config.toml
num_hidden_layers = 13
hidden_size = 224
num_attention_heads = 7
num_key_value_heads = 7
head_dim = 32
intermediate_size = 576
vocab_size = 8192
hidden_act = "geglu"
norm = "rmsnorm"
norm_place = "peri"
norm_eps = 1e-06
positions = "rope"
rope_theta = 10000.0
rope_fraction = 1.0
qk_norm = false
attn_scale = 0.177
bias = "none"
tie_word_embeddings = true
parallel_block = false
extras = ["capped logits"]
init = "uniform"
init_std_qkv = 0.0394
init_std_o = 0.00773
init_std_up = 0.0394
init_std_down = 0.00773
optimizer = "adam_atan2"
learning_rate = 0.00144
beta1 = 0.95
beta2 = 0.95
weight_decay = 0.15
lr_head = 0.0188
max_grad_norm = 2.0
warmup_steps = 583
schedule = "wsd"
decay_fraction = 0.741
decay_shape = "linear"
final_lr_fraction = 0.05
batch_tokens = 65536
max_seq_len = 512
doc_mask = true
train_tokens = 570500000
max_steps = 8706
dataset = "wikipedia_en"
MLP neurons of a small language model. Each row is named by its layer, matrix (gate and up: input weights) and neuron, and shows model dimensions 0-223. Each number is 128 + 32 x the weight over its row's rms, rounded and kept within 0 to 255. Numbers have three digits each. A neuron's up and down rows have the sign that makes its largest values positive.
After each neuron's rows, "fires in" lists the words (lower case) most often at its 100 highest values on Wikipedia text that the model never trained on.

L2.gate5:145147124180148155125123147105146117137109109152138159122167133108149193117104089131122175111196123037100111143091121170171163081160061194120157104173200138135067173146086142134098132162104142123092124067123072140082147168109176140162127100153100149112136152128076109139131162191111097140142097114078121048175109137090102122075135143095178102136100100144171108123204120121121118196122081109103079123159093109167117083127126096152136132107132156123101170091121123104128151158150115123140195069090065108083107122116139119192153111118098098102166136159117165146163199159166145153127163124111102107093132101118104145134056116173148162109114071140109106178160162142077145087173
L2.up5:127147124141149128140113118146095150148086122102145127111163185110100121145101108097142158159087085099177135104083132126127111157105135142049175158166093152098118166117140129098133113120125140133129153137124108110175152149117105137100064131060132124104080128099092171197121121156134116071150141122071094165144150125183153166092086154191097130100127164123142105133214144171110147168129142176165140118087190141118090149115154124128163072131189123073107131106127166157140162070129177146129102102159085149080083147179093086170080181164141132157171125174139065085180147086092138129160136135108150114065102131150202139069060199166071173152126126116079147106094139081138078142109
fires in: "until", "joined", "children", "served", "brother", "son"

L2.gate252:173134114111120146110101113142093122148096154132161160094067062168087139074115158137165120145166176127113164154152089108136104102136107101105100146103121105146116137182122118117087178178099184223162118132097114200162114170141063111111113107126093106184165108118161095132067140149109125159201117123117127140154134164110238139107153113111154133103130153102115137104091191143208172108145132152081077149098146115129101137104121138159116092116147167159145141129195015113160123161142093142104080085110087075115161149131165136136134141132112190123081170107148148128157171120159128158181127080107105159145096086158099145098203111090133136136117114125152158118090109146140197117116
L2.up252:209105132128124158134119155057088176092090090128184116173105140144042172140111125175112165116126174122133207113158121094143137074163179115119158060087159109126123125157108152125107124115100129137142135103121139181125102187154133147121106153094097160104174074116165117092131120091088119122149139095120086126161197164139133182137126137133099094133145137130092108106096116113153098090129085147147144121151077127116086145109117115163105078110158180171172143100167115139111090110187174115164091159139127137141127122100189154083118088135133144191119153090132113147106201115172203170157206134150152139126151053181117086116085106109126101059159098101139170089083141102115166148058
fires in: "as", "judge", "meeting", "mika", "meet", "assembly"

L2.gate434:133130113109116140151116167125098100141113121068116144115146141075134144170074130140118130120154112144127158147158179184152115164153196162055134181160129101166135144108191128185094099095156192111156147134153153127162111123101133148129146151095163098101167150146146151161207114131162050109135132110093119097119160135099146128130155161120118180180108170177102122141164110113111132167110097121046121129066123102095135152137126168233100098166137208091153126184142139151116159104119165078124135111135119182158154183143108182132122120147121187102175131141141117179074150136097134133114138198084169124134167084123097060147077108181115137051097125179100112167125154157127088178134
L2.up434:123062145135105167156179126210194160158120128154077082142042104171083174111064163128142115108123117094109126096133084160080189137118097137124090113115079149132160096138095070141152125203141150162081164112133080078189086134089137100166095079151116113093131119146155136080142135152098094112092098055138171110130129129140137140168134107134152120113185163097087140119156159125135159085149140085141103098122106193131147129107165159102143155119178122185092136127139110150120114108151151161196212109103134148105100181101104157072159071176100135147103138118140113126097146117154118161094128150192162169154101182147082140130185087151175139130173107148180108083100131143141149119134
fires in: "became", "become", "any", "no", "find"

L2.gate395:094099093096148081120139101132169139151131159116143134079166076156130155162095092129166119161168185088139125153165155102118096129171125149149193194113144118161132118102132192072122108144140228167130080161121114120196159183152040138098143125106105115121085124093115119110140183117151140130066151148130149087108121184139095101119117102157155085108190131140154080097135202085143160142099104166083181127068129126126089171162056099124111106090086104114145167134136133130097116073194097120130100161112172111123142101132153154081090144105175100114075074137144121165070132099132153112138144119163099114164173145174094170155176134115151141143095099118086080153074076166130126115118
L2.up395:116095090114173090096138151146076184127127121083067143145076133092104200140167153113167151119076162117190168104110148145123140112175118177129130140088133083117131111138168097064156139171103103083108112135152160115115124123138088127103084152168181164123174102104145120116148115112147098109089121126180148159155060123154072126138160155029120136101086075122166111105141078145122085158139145150113095121165146110093171155119109154134156141142107096105187123180133106180110118125146079173154106121159088132039148174131118118173128133118139128080126157178077165178138133107141040118111121129100079161057142126099084172115165204093113051128105130145088116071142147152110160120129
fires in: "software", "land", "electric", "queensland", "maryland"

L2.gate28:141135141111124073119147053118137137106089170171118113151120155191121135138144106133142153150093152157029127154168157119128111084098125127179182117113110101166144168135137154122114127123138115121121157157142174081088109126067110142066056103126092182119103136101099119114121167161098154137096084144090147093125187143138160078077168171118163087105162117169188142138115123150186136138137165153110189166160117148077140130119136176086124122079120120137167136112132089155087127149185167151159167124151078040145153032116141176140146123131141119179132112177200165169134171186094140124107129118121115103130152137162112159095096081094107130193145128120161142130044065137078160128111
L2.up28:156104130156088121156069078107129108139093126131176131142061132144143141148091148155149136186110024135132154116148077134187123144121135183104141102148143113131126093188131125124101142152124142150171117116123163113151169064195076161117185111123123140177182084131154063113099162131171106126145139133031148177149142156105131157161101148153184160119106190181080147137138098119138137083117107134104120101118097117141198149095128043130120144116172092114123150079167123117130093093137160136123129133172156095088153150125130109099184102160145122099114089124130093087138063143226073164146098128127137110150135107123173118110133114113205065117172111064134113090085095131125087082146
fires in: "as", "dallas", "mcallister"

L2.gate235:139122130149128098118180096078102123071170120173091169184146161133172151123176110157145151185104096103106099092113127149151128069134095155191104113110089076080137158142179139167114149104129127130085127146125128160134162176153122165101157074103114126150139146128148135123152139136061160170099119137098142104118150138133139102143181092129135052129229109184176203121143135176232117119142122168185133101166111096145133122183115122133107135058094103138179114179162171111086150141129110111143114109137115059179113065092191140092107134098193182133116137173159104084128124148136127076079131154119147154127094130172116181161141113122164124098133125176144123113095071109077122128091
L2.up235:122191147092105131116161079140123117122143121135118154056114091157088149099146086158143155135046148136167176133168122090135121157129098159129126086168097081131119140140126167126144128075144125168208162127148174130071077125188131112131141136139156109125151130136086105127180155153134086101132142180150134161112109121124093161118120119117217145108122105110126114181118113124140200108151074138132120121016129149106233128126104165143159138136138109150086124069107125180130217128162108086101097131167095133136111106104133172132126130159095165152200138099154074107152127169071102125145179187102111092160084097160073098090113123105151156113099124126192117106157129134179128059152
fires in: "york", "original", "suzuki", "possible"

L2.gate473:129097122125158110131145065125137129115149137153063182153105127177124166136148137165136139126108097141091107152154130139111137106189126153202152111107149080134159159126165147127076101117122133129055139128132080129093096161102113218064110072088139167172113102099113161104127191143099194172077113150126124122119148095149110105174110118078125095113154129122144126125107122145183129087150124127153123136113201078122130131147119059111103156100110116112160120164109113164102136156140144079139160100115133064175138046132198163091139096071196121139105100140146142130168113146176135110177157141127092081176113114142073212181146120108132139119098142165138049115074054135050139108103
L2.up473:110129100151144085142149175105066099146142044129188129155106123095134120089100107145105136088138140081114156154133110095056168175150128137131144219130101066146100113107099178127164147130162104106140106109173126037142200164147191125084102085104174124125127120158118122115122132154113147098106088047172140078162171118093167115147087081108079119136107138099147143155129159180158062144092088120100147088092096127097130081154172153163054118137127153076111133158077107159142148141177138127160174145081173124095111160120113193146128116135099166123146121118144125151178114076142138138113109056149135143149127153140136156176141120096114135145110130122054089173090128121105177170192
fires in: "that", "born", "mrs", "mr", "mathematical", "example"

L4.gate18:113128136091130166054182119115088187139171158110120060112148106100126121194112137058106122142148119147135120129128135109074178104146174146089098146156149107079092130119086096155166171128055128164117102095160066064110126118104129107100138162121124104118115127109198180129113125140168160099138083074132099107088154090091160138137089134062141125134073125131136178166080128101118138104111118120137076129102143141131138148076176169201111126138165146115100132155161068121131139113200158140133115134140171137064078143128144152093127095147146116125120126124126138142110141123183123197108107133132104023137142194119135079133088162105142130115131050124138167075179167139207196167138
L4.up18:089182118063117101146074115110103135095107138131119175117098133074168148086052112134106135109091117150151181101146128095137175124095150122123132140172108113139123102147157080128117130129110158166136078117138110130077137104107154171173103096177218191164123125099146108133112091111132167120168087148151113131118116073080205157141124123156122104112173134121136138178085101122094167150131092119155184119112129180101168123093174192069113132111152107142091139137120164114121080132095145144167099143119097122121176117106093209118057172109111092167159103103169161080117150112091124114180173089116124099139197084098064122137141157087145127136213061102140218130153164145138114165108
fires in: "that"

L2.gate218:116124108143030193124137111048146122100122120139124123114105098185091135111118107168124108151089156215095169176129118102171141115128111129176177108172114171116122094091137162131123155169142093128145177095125128086081114143198172106077098156099079223155109123117071097118092161154138160206136116100157123119097156129086137118222129071143149146130143146102079150125118125098171115122171188140131162116113148162100118098134143180131108099124095114174125119102127113094076066148126156164096090151144113117158110048080155158088118159121147122142081130137114174117141157137155146172109112179137157141137124193150121118175171047177156146105146102117142110147104087120114123178149
L2.up218:166111147105121128076134043115128127111115082120153136147127167131168136132131116121120113158060208174104135120162079145088122116174192157131164106102081190152164149094155143163162108149127105094083122109116115153171152110155170136146080123171111148077165052167113104135103085169082204124043153091168140077137159077047138142141150156180180119148122084120126106150157160133144105125156098117170194125091117158101147108162194111175154139167119053122155152163106119123109075130105142188121041131085149129160118111147125178113136087141156135143087108106144128131132148129152155091126095163136131107065180135073095117165119121168159170143127138174142116117145114190126122142141
fires in: "that"

L2.gate369:120103148089066084119133079055103148149100093132075163151106128166144153146139140167151114131036171178134145120077116167166104116147124133167188109148164108092082151167186159076091148156115135132132099147106111140103090114091142124087122140124127177167146155090116094044129122080134062189196105143117141096156156182158097101132106127098092101179161114140154107142121149139114176110178165150143128135177143154134159167104159148157100159143122137125083170178126100155073154167080124113160149183134070141159127063126179138124068074144180168160105084187114129136118156164126138105060115127116130118124129094174126115129139124146153137082084151132086090158081078092105068113108
L2.up369:088150132133140120080153127078145093143114146179081109157097137109145119065153096148129138140143101139165121139138136111192081154119163114141089176106080102117103086142124135141110110108132136134111087103143170180056086174157134099154094145123127111162120182136154178105176191215116148132078143117120085153085040116140150096088126140105141108056116182131134152141133112172128147147106151121123091126170139129109071176123052136088125130094129086179120121147125180128154190131131104127119042188104109123067088152139133130158119094140122113165206134064061130128131107111127131182085113169097071110070133112114097155193112154149161136157152106124085121088152143133149127217099
fires in: "of"

L3.gate442:109127149134129119135094104101108095193152124077133145112158166088217084167163101108155093166137115123141124144087098076124153126126165140134135138097049156109134140128080140089179149134162173144129071091113106144110154165102169141136160118126142074137141104141121087238108188160155126133188095133130113167131128105075135127182122164120119145169110120100135174119065135077120178104154200136086110120158134067183183111141099084126158209180131117110159169116108111090191160173073079111152108113119127094110173083148060171059168099135171089160092133123092114116103123149081170128151136131179103149123138147086118089184122119117173122181131135141118144112103156120140113100120
L3.up442:127136124123129138121146122099107088167095131136156142134165176125161163150175086130120188170130117079122122151154118133182095147088112108120104086104097116093146139152116096079076139179164192172049118061125150152106134148139146192161143065152141134188064090147119129151177162127125088149187084198152115096128148107144147155141135141102064117146151113157131112120098089085176166109071133138106136139167136095114107111201163116088143140161105178142106171139077054117193110173138084093150163143139104048128094099191129195150173085123156158189142130102112141132093118144066107079134182124145112164153129071151161130201142116105172146131094127139105134115079110132131126143146
fires in: "president", "township", "pexopsis", "member", "gladstone"

L4.gate340:074093088132096108086162132184160165197131177099128140127160161085119088144114135060120120116165137182133101139136134088082154107096161071111134086157122119170099137134065097138110109139153129136182164144152129129126162083152174112180126123199148162111117075164110119138072112101158084124140079092176122125136100144171130128154078138086054150097158177157126166116123192123124060171108116153100084092142065149141127120108114148145161094134152136126170158114109154075098088116121119122131116126124134162135123208143112144146186150208078110184158120187130120177135169112069117125131049115128130130136087124148107093115146121126144091168166185116111175099097179090135160196177
L4.up340:111102134138137137148119143181112153103132143087117093141084182063131088121114133050111157121134133145134182143139151175118109109132102122100120121131156126150102180062181166184119168186157146097129129111133104113126129191139089115127067157090154093145122097113089081152100139148132122130084131145170125129128091092129120207133218161109130142091077057070104115119130161086082147116127165149127146128143104079189100119101096099098096163187120158092162097084157108095150097126133138156180135175186159127123122073144153143153094064107134114143186116138101156148097092128118048166068095110146163098128144078076154177139200107151187131110091138123095197108119152106149106188137
fires in: "two", "several", "three", "six", "eight"

L5.gate26:113145144106171140122139178080146161148119162165185163109147063128157164057143122147162167145095110110070195121119082095041083170121157104053191136116080064094096099097148158138127161150106155155176088094120126090119120158103108159121104154136187077098165110100071141120166207151139133038139178169127140087150149091135165138072113144188119136154111125141113063140139077083095134136084129135077076078142148136130125160117145100143176129100129079089131141173139123180138143160132148099159162143175136160081076092147082086150119097137136115141143150136130101137132147089155150110161105164155089136114149100085163124077128172137107100131141178114112094145155190148135148104136
L5.up26:110157132089112109136131110112110126177119124182221167100058151153176097110111135126130111113165093085155117142139141118080105144143051142111097156168094166103110122077147105088138091117170155073079093134112107101102148069117170176078152126176155169078133114121135204114109182158142089174128183142125175126202132114083166091167175113098122107089161118081135151153114117145177165147123102139085131127142146075121105108142175144137129144138177184197076106127158124176097099134116116189131111080142120059091168089110109140185113129155145155125184088087134084160174089088099064187076135126130123137152127127065164137152161121100164123144113116178129099150133129124160139158145
fires in: "united", "city", "west", "developed", "private", "clt"

L10.gate479:070079113130083139124107172147143120178116073131127155119116073183139164104140098172131127151120119089148174090119141141161119109110137161105120058113143112140202140118119120102160130132126179174071120108125118130151122148116147147129061095101126198087170152122073146145147110177091151108124087143091111156224152149113167168110100135183152124118097102144103103131139150087129209128120098093112122124109132157126124129113155075167089056072131101161118114155125184162120169185147136114142109155129138073193091146092155085164095179167161083100129103186075103121073099114098165171063151179107107176114146089138144115080167101100097119138136214108120101170142143114179088115141
L10.up479:135133149088102141103088143133109157199122155099192152127102144142084124113090028161103125104140134152126154094122126098131150152121173111110062149112112086149133113120111158164116097132108118118158124170172156110114125072141128115157113167099109152153159174094095149135138133158154147102121118121162142105129104199151106099116129121134154081061177150091128111183176132064064134181153119136211104069079112113149126139121158137100003151084176122150114116078158088119139142075103137146163093128161146176168134064103121172145092095122087136161152162132143131137119066121145179131168122065160145132130114135141163096127090111146091112112175155219133135097095159203119080168133
fires in: "of", "united", "north", "south", "east"

L3.gate170:184186162121107157056126177108165118175176155099145135175098161106127114150136101048128130072099130139158123091169131145113110128131091154104123105179161121157157040115110150117136110066115102088133124140129135106162173115134184104145096169178141089101131133168179148144125129096134134119139206147169176134105123119118138106077144200131118139149080201136126101109139089090101049096071150142167056133148186128122104124069144145166152154126073174107144132113152145122170126116155147169146139146141153128048127165111081123182114112157132109088130137129104144112116107107169106127138126114070081199068137154112167149100142152127090160108085124069136207076129140155143080152131
L3.up170:156140134185095086118135144057156169167164139143118136095069224146157111079113093112110107137177085109127133093120141179112112118080089156149137082125153124157191147122072103152094085056166153121076143127138111083220117128127153194156122095150108215132150172193171131131107140101014128172109158186123124094124121143173113102123111147125105102170138146126147134114137090143180139097157130105163129137175119124101134160148117140169146169145106112124158121135155154166115099122170076061174168155119124082157145107146150160131183106101141144158114134081102136083121114142135076104078157118102121194081149147180151100120153149119092153132105143139142082085067107112124127148164
fires in: "david", "mark", "michael", "robert", "mike", "usa"

L3.gate437:118147112142147121088148148109154113165162224121172141112168164062138159117167073070104116102170116094138143131178131118098114097122158131115106102120141113095082128078094086154113152118161127094136138134093069106094129154138139078150151122185143160056158116087133154134142109121113119125169128163119122110134105161167157138138144232142206177136084135098129090093160106095134108118126180112155115113172123121060152099148135147155124142167113098121079131126123164135103095113059128101130143173143115161079093205125131177179185136174073110086136139149157155094086122121111133137140082166076150214082148131086179088137132179137093105134157061145087146089117184141176110117189
L3.up437:127085106196122142134129123151132081094116165092127082160171141136154046154102135148082096154131137146132129139169096114098175124122164168135190112104114119149086128131142091086168109101146134145117153085068165082101088150172138124105141156119177112106170124042114171135112126164200143139178115117120123139129154113167085110129178224168089169125161138129083168140116096131076146080143135190118124106141074115153160173105108163153111150110074165110123127183143132138102146134130042148055146125102106096084157123178150123123168176109119137101126088165110169144137143204047161136149093075087138160125138165066138155167083133147131107132117100130111158099075084062112115144130
fires in: "more", "better", "dissolved", "dismissed"

L3.gate483:086121079126087166069119130151144136147127102113188147143176119164107116068110096125142126124154185152126122127116158083110203164137102125100153189127183112105059152141112113167160133138116151131190165115170061125089140129089137109070080127108157143173106131125169094169085169174142078110177146093152121099121089145117101172138090166139112167163140089076134165099088172134113148149128132149081076087187154144143127088090159172117118121070158099095154146079132124112203133097150122121191135073142173180122112122193081129095147104181140144093110154113159101147174128078145166105105081101130141104179169140115155116115170157168136109130144126134081176141088183174153196125095
L3.up483:107127108187128182061203084107137155158113136168068103197164118139093119112132153111092129160114126125116102088207126100104160113129113104122139104124119103154077130092053155153106121144155123080172143122147081168054155142087146162088104121196095160128168118168137078141180104153139149178108107142145135140089094158127126150091128106109113127163093148102142150139131087111179072105113123102092086125211186136140110129118104180105141210114138115153138102114221104095123081149131149076141152125120153145099138100149131169170129123142161184091204152184176147118167138113183144134074137099146095116176138145157138100096133157148137130114150139189201155129105136146067127095111
fires in: "one", "evidence", "department"

L2.gate365:118125144156136064139153170059116139120126086179083157142112156165130128125125098182133085173136101136153105113108119110133092101151110129202130104087127133136135075146149163099138093148094099109123124110164169126135134138137133174156103144163070133071129156105130060102143120107117212108139104102141158108093111147147089144181165102120140077153152101181133125150075108135177146025107183094145216138125172180069067138126129093143080090116160135115131145118160083160097151150129137175133106163102071130177151054122136197126111192111187164177110114146165104129147147210134141093119132127160156104168143150135096167100112059126148126121152104154099102169075074139123157120099
L2.up365:140129107148133094118137114122128115140120084115093140208096109141099083123124106118110122117070142091148075154136128163167083165152140185144048181138180103105113102084124144122118155124145121142123131106077106135095129094127114086182164136102099130077148163131162116142152180116151135147109189180191181122095153145148104137126147142143144104091102068124107137174122081181119152111096150068119155128169112148132134108133154152112104199218153142079156119122072032102070054120174107158207181186183162148130110105140139195151111149148137183114112163120144089142152124150189145135113146127120170148107202153160116094105153158141154162160172061123127116113137129143159085153150
fires in: "a", "opera", "production", "europe", "years"

L2.gate362:127133135123087168122138151081092088155094183142072141158136140177100104127137139131093119170160092098110078123142091084097179133142133083184110123100189135075135113137167157118145080130104101139152157114138178188120075134156124109098102107142134130133088046159086132106115080139122155227132101162107160170113134094127106077110117157089144096086135132142137137149126137121141114078196186094127185143097143080076071098127098158123160204135138161154094202143131155110131137187152139131088143182186144123159123050108175137110171187098151095121142058114129196149139154194154153129094122141205158101151109154144162138162125107131154110135166135144127118177112097082112121158131
L2.up362:138156138183112094102073154122039177121113062167107125156092144133094124154136133105118098118129109095121084137134139156110110156134190098132077124068078059137131108136188142108162100162120131114149155152059148100146069119094098090166132132067112123112166111110097137079156092126117095147084126121121137156151123141071136065160191125076123125124112130110118135141131108069095126084139149124111147154061146162123141119115075140145076117080073072091133173118125124164100193117176133090085077163201136135168188128112110089094145146155104091129128121156110098108105140105058202163120121154164119158098204092175111100072188169124085104148166121135084135159134121123131171142151
fires in: "or", "color"